config = dict(
    num_hidden_layers=21,
    hidden_size=192,
    num_attention_heads=3,
    num_key_value_heads=1,
    head_dim=64,
    intermediate_size=384,
    vocab_size=2048,
    hidden_act='swiglu',
    norm='rmsnorm',
    norm_place='pre',
    norm_eps=1e-05,
    positions='rope',
    rope_theta=3460.0,
    rope_fraction=1.0,
    qk_norm=False,
    attn_scale=0.125,
    bias='qkv',
    tie_word_embeddings=True,
    parallel_block=False,
    init='normal',
    init_std_qkv=0.0766,
    init_std_o=0.0,
    init_std_up=0.0766,
    init_std_down=0.0,
    optimizer='adamw',
    learning_rate=0.00131,
    beta1=0.95,
    beta2=0.99,
    weight_decay=0.044,
    lr_head=0.00743,
    max_grad_norm=2.0,
    warmup_steps=313,
    schedule='cos',
    final_lr_fraction=0.0,
    batch_tokens=[16384, 32768, 49152],
    max_seq_len=384,
    doc_mask=True,
    train_tokens=363300000,
    max_steps=12038,
    dataset='wikipedia_en',
)
MLP neurons of a small language model. Each row is named by its layer, matrix (gate and up: input weights) and neuron, and shows model dimensions 64-191. Each number is 500 + 40 x the weight over its row's rms, rounded and kept within 0 to 999. Numbers have three digits each. A neuron's up and down rows have the sign that makes its largest values positive.
Before each neuron's rows, "fires after" lists the tokens most often just before its 100 highest values on Wikipedia text that the model never trained on.

fires after: " ", "s", "en"
L17.gate170:467445496548455508601478474489516483467479470514467497540496438490465493489545502498454493525451456437494484492430413488468525467525446480522491542561524542506512457523527501439400542483458546493452492446534523493425526526590516523480495484488427525507480568463484470542566461479493522544563517436487454467420476540501489496461574490452452537567539500433505542486446497460430471604460
L17.up170:505458591483462517410520503494514528520451548484534496584519521519563471554511542509498535502541554446517511472547522443450463502475504483568483532514512534541581504475540441539518489514457476459428416415484565475500478529465475467465510524513486562504497490556536469553448487491457507501465525514503609446510463533541486554477468488560589385460482470507482467520563530443473550426448

fires after: " p", "p", " P", "ve", "ic"
L16.gate51:548504500472509513497546541504449529523457554478522433509517568473494497473525493558502508486538463446470522531464491519523474514475453438489506456444476454535463501538494495502517568556486521521467448492549505516419472548408523559511488549495401528433554466547561549549552532512468493454526438503540488445608462469424459532507490459455528453559500389513419493468534516451481508557485
L16.up51:504526473449471510436432477439504485519455455520479573497507431506506523486545544542450500483526510498494544453483548477548499458482488564551455516467451499369458553479539526480536468505482550471460585547581520467486475530434588560536485540489505579462498524471486494457479471548485558499579544482534540502570502503418480492563551439461426496444519456558572528494496479400449536453532

fires after: ",", ".", "born", "In", " on", " In"
L16.gate228:560449556532468531408439426481469523453500533487438539527524533513516524551514496447539487519489532528504487406490496511512449541542598527543476518510460528472464491395476429522548539496498476478513489513527493495525560573515547497446535454508497519436469544491535521599499473531518589490479441405470585503483523531511492500490538429527480501438466531427510454492428492476502466495504
L16.up228:565553402472538474519457574526485545514514515427566495545567582507515519487500470552503507505556500447500443496531530491407524463529459441561501492557495572498530500511490490493463482474483559437491489549484453450497459525510453480507514589447589494532485533551557479609464523490530493507499506485472418545594598446521519490472475534499494479448510520469456481509550507545554475559581

fires after: "s", "min", "in", "g", "D"
L2.gate56:485470458549547519495521531508553525492541516492523428436513565474432480520483557514426535560523518502513464490512432536430564574441462497564443511472492502495481498503552480485450458494496448553437553586453511571513509533535513485510574538528492563575539457447527459505501507499499513536508546428457492510509514509501511470439487456490493504495497504470435495497433556473394512486472
L2.up56:528542519437506553570520496486501467557561466496547492523458482482492562496481518507466527514471509469427472487486516474502410478447461458471445562597526491487537611544474547500423540442442540472444557430480519484536495506422527516452549505537569417554505510423456499483536452505506496429494525519537473513540502512526507565531533492457566550463550454549452510510488506559493453523503

fires after: "\n", " (", " \"", "==", "-", " C"
L4.gate291:386493488426566488496494531489506513466480402524485481409526516474574517486534435529481503489515542490525511497512442493471485482506475535492487517536512448511452504528464575499503545506472481455456471517511535448473579525442544448439573524506491500495443478414445557558495514541531464500477522463490500523444511491490539521517521465515453483509475456543548540519495535456503533552432
L4.up291:490486505457600411431544573484616507436416441474581448486486560466485537450505500502448549499488534399494475497518482577518455460517550487506532543519482471565471538506443496501499406509422499476514509463486503511542453468482503519505503455430516503529473422512454484557489544557495495501508534513495516512464494538554463521441491464455462496511502512502474500498519478359509506523490

fires after: " ", " C", " d", " (", "\n"
L8.gate32:476567494489493389495530502499534546502559524470515453516508536477496422474489470535534500495453483532510479468430568535515500440519490532477481509494527446556505512574466551498466549561426468514421512506474440481495454447479540490551548534532549515519567485527439534515513464498501505475621558494461469477465559471507554547504518451551437572555494433489533512477453525372523513571467
L8.up32:501529434480509470485533544492540475556550458471501492529449496508477505493508565539458481470486531507509506511459527498443496450460536547475523531477522514473454490539555539391453504554518538453440526505552437517477458498482500445493452495426494451535527474544523489558586584489423553407575502480497483483440537549441501518483449468489433468491507476529511477440496466551465483490484

fires after: ".", "re", "–20", " Pri", " lo", "20"
L12.gate27:423487532556423493481488387557469500517492510461497462549571534519474508494471494588485488492503557466507487470512502535477514526458513534486469497502528431487478520421449503487443495563509506502426490487540454507509468561516406481473527556512476493515450552519498567507535509461503484521553466503453515457426501554511564477407499498515500514559505488517538449438504459501591468453507
L12.up27:450467514540449541496484505439502485493583564495471480548491500539455521543521555466522486562461541475433470456487487488480572461404506493467507497476507557460474494496521504506511589526455545469495476453487600499453499489451447486518560566538398505558430493470513444497502445504482544557489515468549483448583471439464507501521481493566503494467530511484572457487482511524538451388511

fires after: " ", " C"
L8.gate11:565506502462570453439496503546529475498503485436497563475523481517552486543451543512549469480444475524406492544473503523470527551503505483442516498542530507478447492465475579567483470546533500513509542533501514520494499474543573479493521489500548541434487540460593456536498495466540534460480447434513503540446472562565462536473469487505453568518490472494574473576502563585473470513482
L8.up11:496478464492456558530416491474505551467550482461427459483546503602478541473585527540553534492465446554477506431477511501487427512496531541411441494514461398443514597519533580471506443524432521497499467504446480490487500505441518518514487423498443473541498467517588476533537503443482539537469513442519482541523555471482482531466518526505485528487389517500567458513508549514512534573477

fires after: " ", " Con", "s", " E", " F"
L12.gate39:489515492484454499499457417507495450505516549475450471523617473530471446524495502505533500468365495516513504458454504540494556555506481436444459486465452526470442501506503491480489487503510602504445456453537469519509466491501449502485533449458555508543448496486496573458483490462528485493520539537437561498495411512496494438499474462567549548452491497447542427530456461540448504542563
L12.up39:533545414525498482496389506535470483520525497508565535473498451445538441444518513574501470428457472545544494468478508472529542508475498502476517456494468515564458526492437471464467527446489484430485546464537468571571481491536535476531558493511526527486517468564473553459529532444562531486535545526516515543625512480428467501467514491512508465516502527443469493524511467511572494528502

fires after: " ", " P", "-", " run"
L13.gate247:501481539518530480487469509455539486428442438466514516532526494500462557568490504573531516445443491517442548490468498501491468569503470497418457537481490493461444471497527503495460464523575481462438532527503448519523524559519487540357556553460522429521508608463504449491463501452596506451533510454512508595468462527477507480510509421605480519529475518441598473536552451486507535496504
L13.up247:525448482480539489501506503493425446520530497469513556435506484479473540492477509494562534506509531527506446472469524458479486492440480546499514575491451472496485547544491526516435430471482496434476448559511494490473497554523543516455466501515395515550480477440457504541509481519486475490506530469601472540539482452456433474509468399456447562403490497539542426596504611493503492487470

fires after: "d", "p", "te", "s", "th", "ed"
L11.gate95:540512546555495481506456550500519576559485489555544482503514451544446472548519524572434506540545478508487457458526434447438505583592509509474491520477474501464418536475466523431551575448492511483513473493546440456464470470487500495462518509523495508496557572460470524559492529481481560453528493441502600466518497470485518524489400458544492503529490528573534559501452497516550473503444
L11.up95:508436469495577522415505482506519470537513496417515491502501531503491454508402508458525485465487525496439512540514463530554447527463508545559471458536479519554520521463451550477570449487573516480538449529507542431477466513498530529440484513481521566586553470526512479466491437601465531507508434575495515493567500538566450493539574503445542504486530515535497482483448503497443520518516

fires after: " ", " w", " Party", "s"
L18.gate201:444498541499465446533473557523547487509553457433491514450554448514554510489442442582465468502486511478471446472449512460526516498480548503512455521492564499446585491514462457489364484517503487574501459422490517482457439515508419489470528508520486478497549553477428459467574487497521562437561472507579434493517475579487455505471532506475496524505525580497501544503439590519504477555514
L18.up201:524433490548464435508484455518529562456513549548528522557508464535489525540492531489535537511429492481523479456506546539563485541556501551540512501525555503540481479452483469537482529514413471515473618450482483517504427536550492453515503470516485469510477466500558478564579546460504519475511550452511514451462447484608466521485483502499468575505492585437519503526545489480524455467441

fires after: " re", "re", "ed", " Pri", " Pe", "ri"
L14.gate26:412502548561484482473542491541501511448561485518515573564522490471469460570614494536545495477547530464483435552473437483483506489482548530492463478509509569506484509436509455472551508530534517501445468491532489483482483458483496463488523564472510467503505562533523442430508426498567453541532460461522513463471495484459554495494548441472535565419497429435476487506472505468508495533482
L14.up26:464525543560463482470511557437514413518532493499538415467590411555504484477553519520498432534526492476449414558549525527520492469452490511544481490526476533531528537495509539426513524431521486464443496512571542449514448505525473549610508498536432462547515491438515523509525532487476502572539492441483485471452462534472474451532503481505541453502475483565484459518430526484535573456486

fires after: "c", " C", " Ma", " M", "D", " D"
L11.gate280:440537504510491507512454429520521520486427443409483571557506464548474463495472456468472488503486494517539536474448489501493492511564564507547510505546450458556482480531488537507495521517465538497475485507505462488521570503489519542432495510451512579481505581522448521547553535555573525466511601469530454439434507435500518474553474499477471473539477523431536473546519445489499502472465
L11.up280:482552522467539465479567511543516494510492524514504507487523523504474522425491518486503508523495498586503548523457502519441530464485493473507501553496461521534451479569568441424475480446407499498545456440489552508521457390594545510478487463444528484520454471527496478434495473562540436553537550517575481506498594469468418519486483539479493561487529459493528463468515522539475488594528

fires after: "on", "s", "R", " "
L11.gate108:457424492465423509489474503477434495468490442433542434499520430447530478512493428525504483445407479527528546538493534562529509536582549521394486504470460561493548515530453480548490481490495459500459511475499510517523553497569548461471468538449495510600545593551493539461446545459556528542500584518480457479474459536478487510543488512558490489511538488428513515513481479535511461492490
L11.up108:522502502443428508566444516475506509502502486490517492502504442486523475437456522522457481530545484503480569427462495500523527512506450491523523471452483482509548502519450450568476527489554417519569536540479481564471494470550450496560481542514562434540526487508481600485442462529553471463499447512514519497551516436557520574503446468524537424453558537527537505444594493540554525558528

fires after: ";", " |"
L5.gate199:528470504538558524582461468468526484431511494536466510502449430458458476547477460476483545474493477487564502469508481495526486419571522520488567456498481519479450462540431602510465524509520546505486521491552504492457494461572427494537468486478532464451542545553473610460558438395494544558483531509481507521498465530552449492491540552478504573520529512507438443520493533541479495506467
L5.up199:436482517511567453533557519477452483513532522574481567477497464492529464560528535496453519489513505507553464495534549493528524446514501516442514533441459554501440513539534522447553425521539536552473475503502423505521471491478462497461501482541448574528519483487515551559538541496476427493495568529489561405424383575544532467528492467485484437516557533524484428501474452464526455581528

fires after: " |", " the", " Center", "|", " from", " in"
L7.gate149:486543509487466513587544483532484493486519510575535545468491472414534557454423506563515491497457535493494429501506498522443496452536499541547480493562528444528546491476491575497479490438509458552547551535436473448501541448585493534564522458550446449510482532560481498518461512498529504447416466467476460539508497487451496510503496492538487512491486508479451496453550516404503575533525
L7.up149:510488525485485496504475469456523530520500478468459467542463493517589526549502476576540452514473566511455590476451446484435416524512525460481511486543514501571556483490480525521547559495563456487600539552445543452535498474557486452491507532500507435530550514474522596495432502526483493513482557475453447515478488541461518441479529502567439473504513508510509433435535495513483500506500

fires after: "\n", "s", "ception", " career", " life"
L4.gate271:507501544590573525518524468446458496472488456481447447460486491476560477542558423515536547524480509459476486522438554447511480508494442481492424423500459539544435518490461531477513493501527531560394503497487576463512532428512472489499495480525484433528459472516499505471604478481476504485532507441557542551502474400494477588483451466570611473506553511489495430517481477513430506543448
L4.up271:514486457443432494511465479463475562469525549511570513531520502437576463460443390595515541418554509548458541519459508489479470492469470529522551498527444527447476498489496453543472539457478473500541492553446510482517520471478576619496453480474546522481516475505470482481491476501513553453433565539462500474494496457451495497497526524496497502538561464515497424468460479547477471504488

fires after: " ", "t", " C", " w", "s", " f"
L8.gate155:502429548512555489494488490510532505554496472488455530568460458512505547440497454502534505548529501446531529423477541454486563475440503463466416539500449475482423601604449519418409510500441488559473489503514508589424511433472457472470543489490488505537508580498555559526614455473530504483556530470483482502501481563461490471475447470498500451491489448523487465481497575567547514502484
L8.up155:490551546532497435514524454578509506547515569444576506490434497481516457548488514442563441490432478485449508485448486618585520503527549475484500440537553442504489492524506493498463492516464474528518532518558569542468441474531496465534462482568496466432487518454499481537506523475553497514516494363550489512471486436550474529524528582524497477528553514492552486592495516502490478488429

fires after: " K", "wi", "k", "d", " +", "id"
L11.gate382:420556481525502463497405506499537477544507511534443505568558474526466470508523497572470458472436499449514489493460569565475473453517484498537509506466454484525445546544483457497501539572539525499426508549550445492403568517489530452434521514529513538506519581529491487569489555491500497532526529485475509515488508514479494540451393423539436495474470527514518518484487442529551470483486
L11.up382:551459465487525572446532532481583483543458480542499488480508523448530509518487514454533567494492550475505415486483557451485511481469498531554525524459502506460452482508541421504518482522440547504570542527516471512457447471540475466468493538531421555493481571559503458553494567531490487572497579573511430475524459531537470544474519536507406504524493511502501551463594553471506445484429

fires after: " S", "c", " Ra", " d", " D", "ch"
L11.gate35:480510484534512575506481510486522478523489471518516510509552488501521499486469444535460566464480448527522526461484523529481517508588578543519442505492471471455526491506519463445484516504477479550440481537452468476430517502411475539507552512442544494445577495480461517547587531490551453515505491470529439528489485505470558523490408434544436504470545509473557484521471535424474609556482
L11.up35:447491459526513488522539514526568532512482550510527481528460465479491463445486457562449463502479502489539576468485534571464481448518472418461527464530560589533538534466493503485433454566444492545551508512540567554488434492538560510570513475480576563502480552495488494512439509530513523462556437509505534541575590486519491497458460478430516472527528532483483517458422462514474477584576

fires after: ",", " |", " in", "|", " October", "born"
L4.gate128:481497468507469480494525486514433455595471473553510584555520509482550495535484496503457507514443491502519527519521428509431439513516492515556495550482494467472526454443545413458568562522533455542561474553461463480542525481534520469483536540467531557510501492483469509535418385531519517448444558469390436576559482532499482482455476444499493536417439487424508446478543517431499482521448
L4.up128:498470527511511520501532504502542449561431511510437519463524497533506404505489474476556510490448518482496470539481445587481469488491520538460447496545438474463484509531553509483553530475516441467462428565461434564584540525495506465542553510515515473485532550455435493558501461487539438448457528491443496509485526554481465484499457502520512427480435481537582509456576525534551553504526

fires after: " ", " in", "-", " su", "p"
L15.gate25:509437494440570491485540488506582520540513526486526498423490541560484468521425531479490426501506504518484502409437489536480425527499545504475446503444543501487485526541508539451494460570498511466483496497493474440463441543501574511514466605466481489498513578457530509501570533479508490486431475482500502422519483557442479466515463450588510536526500480484536398494466505480504523481400
L15.up25:451512462474516486445557495478505546556494458426453546456467517552491527414495411474567560480490508526559510479523529500494459476545541489535487503501462482529469533558493525460458543570518479502431508493574445517469513504460549472463484558450531548451472540492550484476540503448565515549590582489522501485496473489567446483447598515466490442517522469508524501473501466563547403492458

fires after: "p", "us", " P", " p", "s", "amp"
L11.gate91:450504518478555496576466481517483537470454495499540450476514475514400523590461504545515463491546489505508470493545456483506504509422537496480544477460472480498451532515536493503541481555501482474487554479550533460466475482505532573397564524579450510491509479470533514527574473592498464509533443486445478423536528492462437474526406447500550518497529460482494515548511438493524554564404
L11.up91:520504498450513521488496539525527459529509500523496540509550581423520460532506451501495513518500506490507528510563414553503506418497535506547491416479463465494525433489511470486481475475512492427528521485576463544481530522453484503474453467459416559479583453479518466487510506546412451520433563578477489453500507543479468474487468468412493481366542491537475496479508421443504414553504

fires after: " f", " K", "F", " un"
L8.gate253:545527560479466461515478501505432468559521540508463445506552547498553499556536496486437458525478462455491532480511486449461502533492513447488478449485474495447463508518510569490480547535464611520516457537540461547493491526536437459513519541473493453514521476520519533530511511490543513489519508484486480514527399524417448547449551477436549440530497541469590479539453504505485422494568
L8.up253:464535485521507481481526462519470506587511500457475412532481523520526498503542473511483479542569476470513556457505482454540508483417497482480504411484533456503554528483420528533443475535505522525505479481558426542440517539445512450457514447475501556548497556541482522544506560537547487538494477493488461607570492454466518533506458530477427458540455499476448569537482434463531433467486

fires after: " —", ";", " 0", " 2", " ", " 3"
L5.gate24:554498553485534484525540472596483511487517450572507511515425487527492479551471454439546538478475479512590529512501495499436528530523545492445435471572534547498544449517475582426420545476545494471490468461483481473518542448473504440549494480502549472507530462483503568518463439517479491478534525569479450513531527611529509577504510562450469507500501489474449513502536499488511468550509
L5.up24:450516530509500539478562506527532546436419477596495535511544540502469466473494453476497525487485500558485546532505476526538568467545445530420471508531460508514500460464486600447460547534537524479458495508533446551478545360532445486466423499545532549430484529519472488504518480531474521471497482506470489491439515447531535545565492552509492509522529460541493446488507471471519547466578

fires after: " ", " re", " |", "app", "re"
L14.gate56:430562560564517448496495498508510591511541486508482460479431560428457502462513574454569538493470583574527489481500513509457396544460509468482471461451581473508492500510540531477490529580497547452470551557417522550502530478496549488435549484504495515433495533486512495473596507467502547463549475478485476488511476518406547485479544482504526545562508439484570533520416544514528535418477
L14.up56:489490450481500495521448445484511600482490533424539505528525465481484490537475492497555508376486510472529433510443493554487433494526476494490481505456505496500494541488519457503463553499512511413476544520424545532541497491510493443555490527450527515536490516459516455540537470459552480487471614480539549428441491532501444524567553521448485496460556486497489491548466531433490425526517

fires after: " ", ".", " Ch", " f", " ch", " W"
L15.gate70:589490513527519498444473526522536520509514470479508446517467508495557508475481451558479494484461475469521526472463465473447565517475521542564502500489479425471507527519501548537484556565459459429460513503418517449437563487540466470509496575486479509498453541443510438544506425408504437398505518513490497403569506462600482519454427530452520588467506493510552478522498495491482531540465
L15.up70:557434446566478512496544466496464524445510463553483571484511512526454564546554488523463576442519568525514528519512557500479546469434469457533591538501535537435456521496506566562517523469433529426421478405553450504484498462425440496562530516527527449548497600548516485468523461451531483464540465457476516499482541463549567512489502487446456532506494513452500454546552529473370499502466

fires after: " ", " the", " A", " a", " T", " among"
L13.gate71:525478528523544524516500493530504466424474561588455435445515514503486543509498540447527490443377470494543416536423497573491492506488508470540464544509451558438532483450436590505445389473532482527524553577493512549509522552477506516429489518561531481520491510583523514497471476489585491430409500513479494563474516551474521462563574480512475499525416463482473495532474497486464533515568
L13.up71:527508473541457547574489537514519517471502538429519513431494496490509503491440491495558484505505471493441545516486538535488544537533519461495495508540491547477428549456484551435555471510600576491532516496507529519527462474420491493407507478474537547554489519546521553489443490461486535478445535477479581480468568476493482484483554492535520452474449499521562475541498434491487421575460

fires after: " P", " p", "op", "an", "hy", "the"
L14.gate276:492499522457467465509533462488486529512479502471517442458631511513547475527490561541481473509469531488469498493439457488518469484499505534623457520511536501492436449541498522497545432479473476512435542495492542523502576563471505487477543515536548518567458495480453554447512514475541524497492531528552532521515499431438483488493507499462467570482498469466425462531577492503481502487494
L14.up276:523461486516527478483592416495525519539501492519488556570489522468534513487503507511424479451508553497502450529553482462576492479489494484518413417465441575449450552527482612489520516486491490549442446516553465529524546494497600535512501510487538529558477395435551447453564523525525461483531490532522470528528527483474488502501522495443462483453509491526487481434525598459485613466544

fires after: " ", " F", " T"
L8.gate91:459472535463499471558458527537546452443410508499469450463486458484513540487493475498465572456449548513573541482538531521506531419451512485519508531490477554452474527474507516553391451519559422530463499517557505556556517486583452551501553499518491472463495566503525464451530449505479478449478466470506503534489520566492485534411520464470463450484517481474572514569549475507437447544500
L8.up91:530507486477459545486469488510575527525527530513472576541514506466474541513549477552502529464520543559475545467505515591499517483524490513495512453509481474530443503507447560492503474578489520565492481550489451537539454485541512552470458469426514497513525532471510507460536449445524517431588497492462508552639550499489465532515519487503522495445462535485522472472460448556404428553436

fires after: "s", "al", "g", " ex", " D", "k"
L3.gate360:550553471494522535446536570483501562522512500480506496539506470495515453584510569445494554488482539563435589554491444554451504506484491529484482531513433505506544474541531452493513526578442475534451541473485509518481550519516515520435554543488466471546524500391497535511544446491532493492524515449464522511476500501509511467489493507479510488502514466489494491572465449522480471539449
L3.up360:547524513416492576544505473497477500491564542500531460474514531506493528480490438455462556497466552458529483554486513544534488457434427476506484468512484520442518527505499509464519496535482543545464487456479510559488464474469507520554537612543596546549585406448497497547476547474454400518551535532547509592537470467535558502488542489501515500501522490569474519456442489508541458464457

fires after: " ", " ch", " P", "n", " He", " In"
L3.gate33:555546508596553572438551502442506477545498534496408548568507488519463541529551475467513481489508522493563499569439523557527523540459453458576548478501537517544472406542470462480532589470494501481432461474544504461551563513466483561491560528451476469519462503550504511494547543475531597542429465508476465458544496460540451518506529473495489508491501530451478554514521457540523529486559
L3.up33:468507570488479489577521487462470493489589467524490527548459528503506580523458457490469469481491482549535484534581428571457476500494520468548477511512503401450474441575534437470485496517535461551517464481531470350530543473495485388529491516493473515543396441496544501439520462538501473599480518543496609529503468472538572535496521572535535464560499486508528487462521509532527499578549

fires after: " ", " f", "f", "F", " F", "li"
L13.gate375:541476507479503471484480472568432516497506511473503431573556491481548449563527550511529396495527486471628524494461575522469510464463531507475479431565453578437544484525480526533484503530538532501504569573481490566525540507477505476557486473524552561558420522511509486460516454520482481486462510480483465465459448583492506513511481474478545545524469475521531480560553552574534500475508
L13.up375:472548436520504451495580472466505420505477488463473475511483490513580505418539400504545529554516452508555560482512493544500418473529494434517515417454507453483508546468442475469483441512496498517465488540483473486492554480499543495491459558497549533541428507479507462540541493456482490450516597432541578505465532509596560512426503541509461460536458467524486483461470488503493482474484

fires after: " |", ",", " (", ";", "|", "re"
L14.gate5:478472607478471523469512520534564516509483538570464548449535425483474465553466524533491555534503523489452494492514519442398435549546563480467511476517517504451487518523458517548515517520505428498459531546519450476515446458471461497473476529519465501493469526492517555473516477564494504455566524508517491534441501449502569486496471536583442501541542490476496487503558442576480459502474
L14.up5:499430462526541509503493445530523515552417488507506528477493532464495506483502408476470513542498491448439503389497485562407521517545448550502503527489446512511527521456554520485520469525544479476515483541537436520524501516567480476498529518511444470526601493517544475535513433492518475501483457527480431472471464526528445437444525525530485551567549513466577464513571478555482560495424

fires after: "\n", "s", "ography", " life", " career"
L4.gate363:473497535518506544480530489497450516521481514503530471488537572482537446592447446586521458473493522508502485505496507387484513497473623522522445437447447541533517527576464453443476521416463548577469496516523516495534512399531509487513519526453550445495568502528470487427496463529523494476487477557450522505531474436417464547478477466550544518464591463455431512500542481533501493532448
L4.up363:482490535581500537492566462453457445517533510523421473507509461431524495493449475573531459516514523518499430489566500499475475516449476536583479462477517482516475484477511470513514546506492472522448454471501479467587474492534505561579502554574528386549446486561541413469529493520527472574498527419612518502473446449503475511479513496521482523492459517508523373458486477488538500484511

fires after: "s", "id", "ma", "p", "c", " K"
L8.gate57:448548507573585511514463540476500481580507515475488523475508455516442550488444523524496430479472495522442515475412471525445525549499532535458473555457460471556478494552544541431469460537442438575480493509522429510461487517451534501480534518528494538461415516500445487505525461551512543504569562456490497521489534419410467472504403440457477457421489517456532539492469402490574462518488
L8.up57:549571467488473569439460476497541584519512467444526456493475493490453510505427581488473475501477489495489479503458561493581482514605521481514496529493468419545517508484466497506537491468537447456566514556439551566410504499532459526495553496525491553515465493461484524510484540589510491564472461487522532539581479477518462547503450459470559426547436438507498518438513499536542516480418

fires after: "\n", " (", " \"", "==", "-"
L2.gate127:477548553533521510543493552490474511446537551522492457489366514424501428497452521545472484479475496533471504538561472508467517467549536537473534499516422442520430467536393451508507522505468548516405486566511498471602538537502438554496497410509520505468503508452543511516507445533474513482461488504430436498507504523479493493495489462526490464551474390457580483535555538454565460534481
L2.up127:543415511415405426488535563487510446494446523512522425497450527530497425437503473463433517479543512514459460512505469600473467457498523532549510556469490461482453510448453414479500492528429558485494464521499529475494418537542504511573478457443489530538461443513508452578484545556508477545473567497465524547474542517522540484554490439595516534513422418542470457518529499455459418451461

fires after: "\n", " (", " G", "G", "C"
L8.gate309:423443527511517530509564542600497476475500526498474419502543517598485491511538520551542483534412452518530550485508539435497521492466499552521472529449510536425540466458491475584436485480560480539442507495421459488535586486476552471437496529569510503459548458524464496468495456508488410525485562443510519487548508466488373468470507537528515538480503504496528436509502562494493542491445
L8.up309:508510499503464482427523489527525455520491497561567526532363458471549494424512446514519491549497518507411452413495491505500450453469469429516505514483541547515481491440473453528479493548532523504514553589537528445528480507526407541487548462442508457498529481505444454471515432539466470461472519546623527567451575478491469509543564464528511521525447499485526565524531516510553511515477

fires after: " ", " f", " st"
L14.gate123:497533575509461500432497415462554573563515470547504532460530425441509463495560532444521443469459530520482512477430520539441480480489517574517501499406500443450465523487479509450488517531481479544498533543462500493522541479536491472469518474505537464501453523461553517507500469487551517456642511539497547506445473557441507481520497483541497555575513417454504495526475523472483553532495
L14.up123:521513460509530571469502515486659551452461535449545520539441504523528534487440468545489573506491571485479490510491546506462464483407507542519551473440500553521480533538535485458456550534439513500445568556474534558510478523548457489466538560466437473457499479491548508488531521465502525407584551430479485392473494566549551517508514482492508552536588467451487516531469451553416521478508

fires after: " ", " ch", " in"
L8.gate224:502493488515492506500505505478542529509552498496522478490483512468588442505534443561563442534437430472528539513476535491471444542429454471493524531537505476496505518495450484557474513512492547536400524532477435478498489531515508456471478600483554521502543524490581545530509529479540454530494506477467548553455496545497500473475527460622472562521466550470544473499488543496452582521527
L8.up224:523540507531527540489554392518477556526517479447476479527498506503458435511470417451469433511522524524474421458413532513522397508465512530476493491474517448507529445555525488440487577554530514454510508467544494498499483521546527450556471515526521493555498515536550486549479483509493502503594537503453467522443573522481484524501493438424486472475542498540554544544553507523588451503461

fires after: "\n", " on", "com", "born", " Qu"
L15.gate17:513524569533521558408553479504422531411523523421435444532512570502513493447531523498513487448530536484497418421501556542391504514472520515527439440554508483567471426417465534501529488554466451445476509485487439458459517507485473534466467521487487505501558495468515509525507468487556518500500461394447534493515489481482510507420487531511486488480521488559442512504499529539475468494430
L15.up17:560439509526447492520526497547619529498508443478467629555546503569494518515498423569481531508564507484489465449505526531494499483484542507490536503509510513518422609464515481554555513534522476463416543529515494517486511532529473498504531517463485527496492516477553551520449520523507448462532479507459520483468507529524435513470546488481535468409536482472480472506557561474499467568471

fires after: "\n", " G", "G", " was"
L8.gate262:435559449453501520510550481506466486513519465562446486449455490578552483450533485592438488514469472511592552456483527438511544536509529515523505435525488541491510410517427440546508502485495480569517485513477444517516560528479475481460489552477479551511477528547421535486475526516505456455549542535548465479475541529548488455453509486543556545586530480538447520437509529519508507515428
L8.up262:526539501518556453472509513445443563516422569468528501547519547500582488472505517487506417457437542518429509481516526498483513493531512474452504465456529441480555448472476511443480483566474478645573494518490541474470546399456541418436531452481479465470467500516449526511458513528541495445481487518498480516493522482539507549539485448492500521573467477504564486512550449479529528506493

fires after: "s", " trans", " De", "t", "c", "p"
L11.gate103:501556510555477463473526570528528533503535485528433540456470479584510503520443489554598506473478469530588491512419474512482503520550536485467459455509461498398483492509481535525464509468549533481517530508503528504432524517508510484499582520462497470431534478423537484477496539481515565443489474565564561509470492485562473531498465468489526443516486509503431480520557561387486545530539
L11.up103:518513489469526525483519551517440474474539565539501542470452481558518451502429567509518497512584496466514509551508485530536443479551529496464478470496455568447507549472481466532500455463461573541488450412516511554439554475408532528438496428500449510523537534510581503492447512499615524481479526477544516558455493510540501461521484507487538482542534528501507474516433563557535463531507

fires after: ";", "ven", " the", " |"
L2.gate312:522529451551501516498478532482472471560504559539531527465497505488499521589542457464465447560543498559532577491523417498484483494525513590477539502468421549532478538491510590514513498548501496473458526488548464508455569545566412481429480428525560433475533482472503547480527513504468481452549534467506543464480524523477454564525510521510495534523535506502476474594455471488541517457478
L2.up312:505498500496547560480527504549426516471538542554524557532486493443458475506520441557516473564525484531590475441465522547531454504517450481460494500448577506474515506523516510515464436499477526478500498442490519548499464395538486488579495502460542471490555501532490491471423551412428485512549538483541503458493455526497511478568490484503517474442569492486546485459511488417564437494433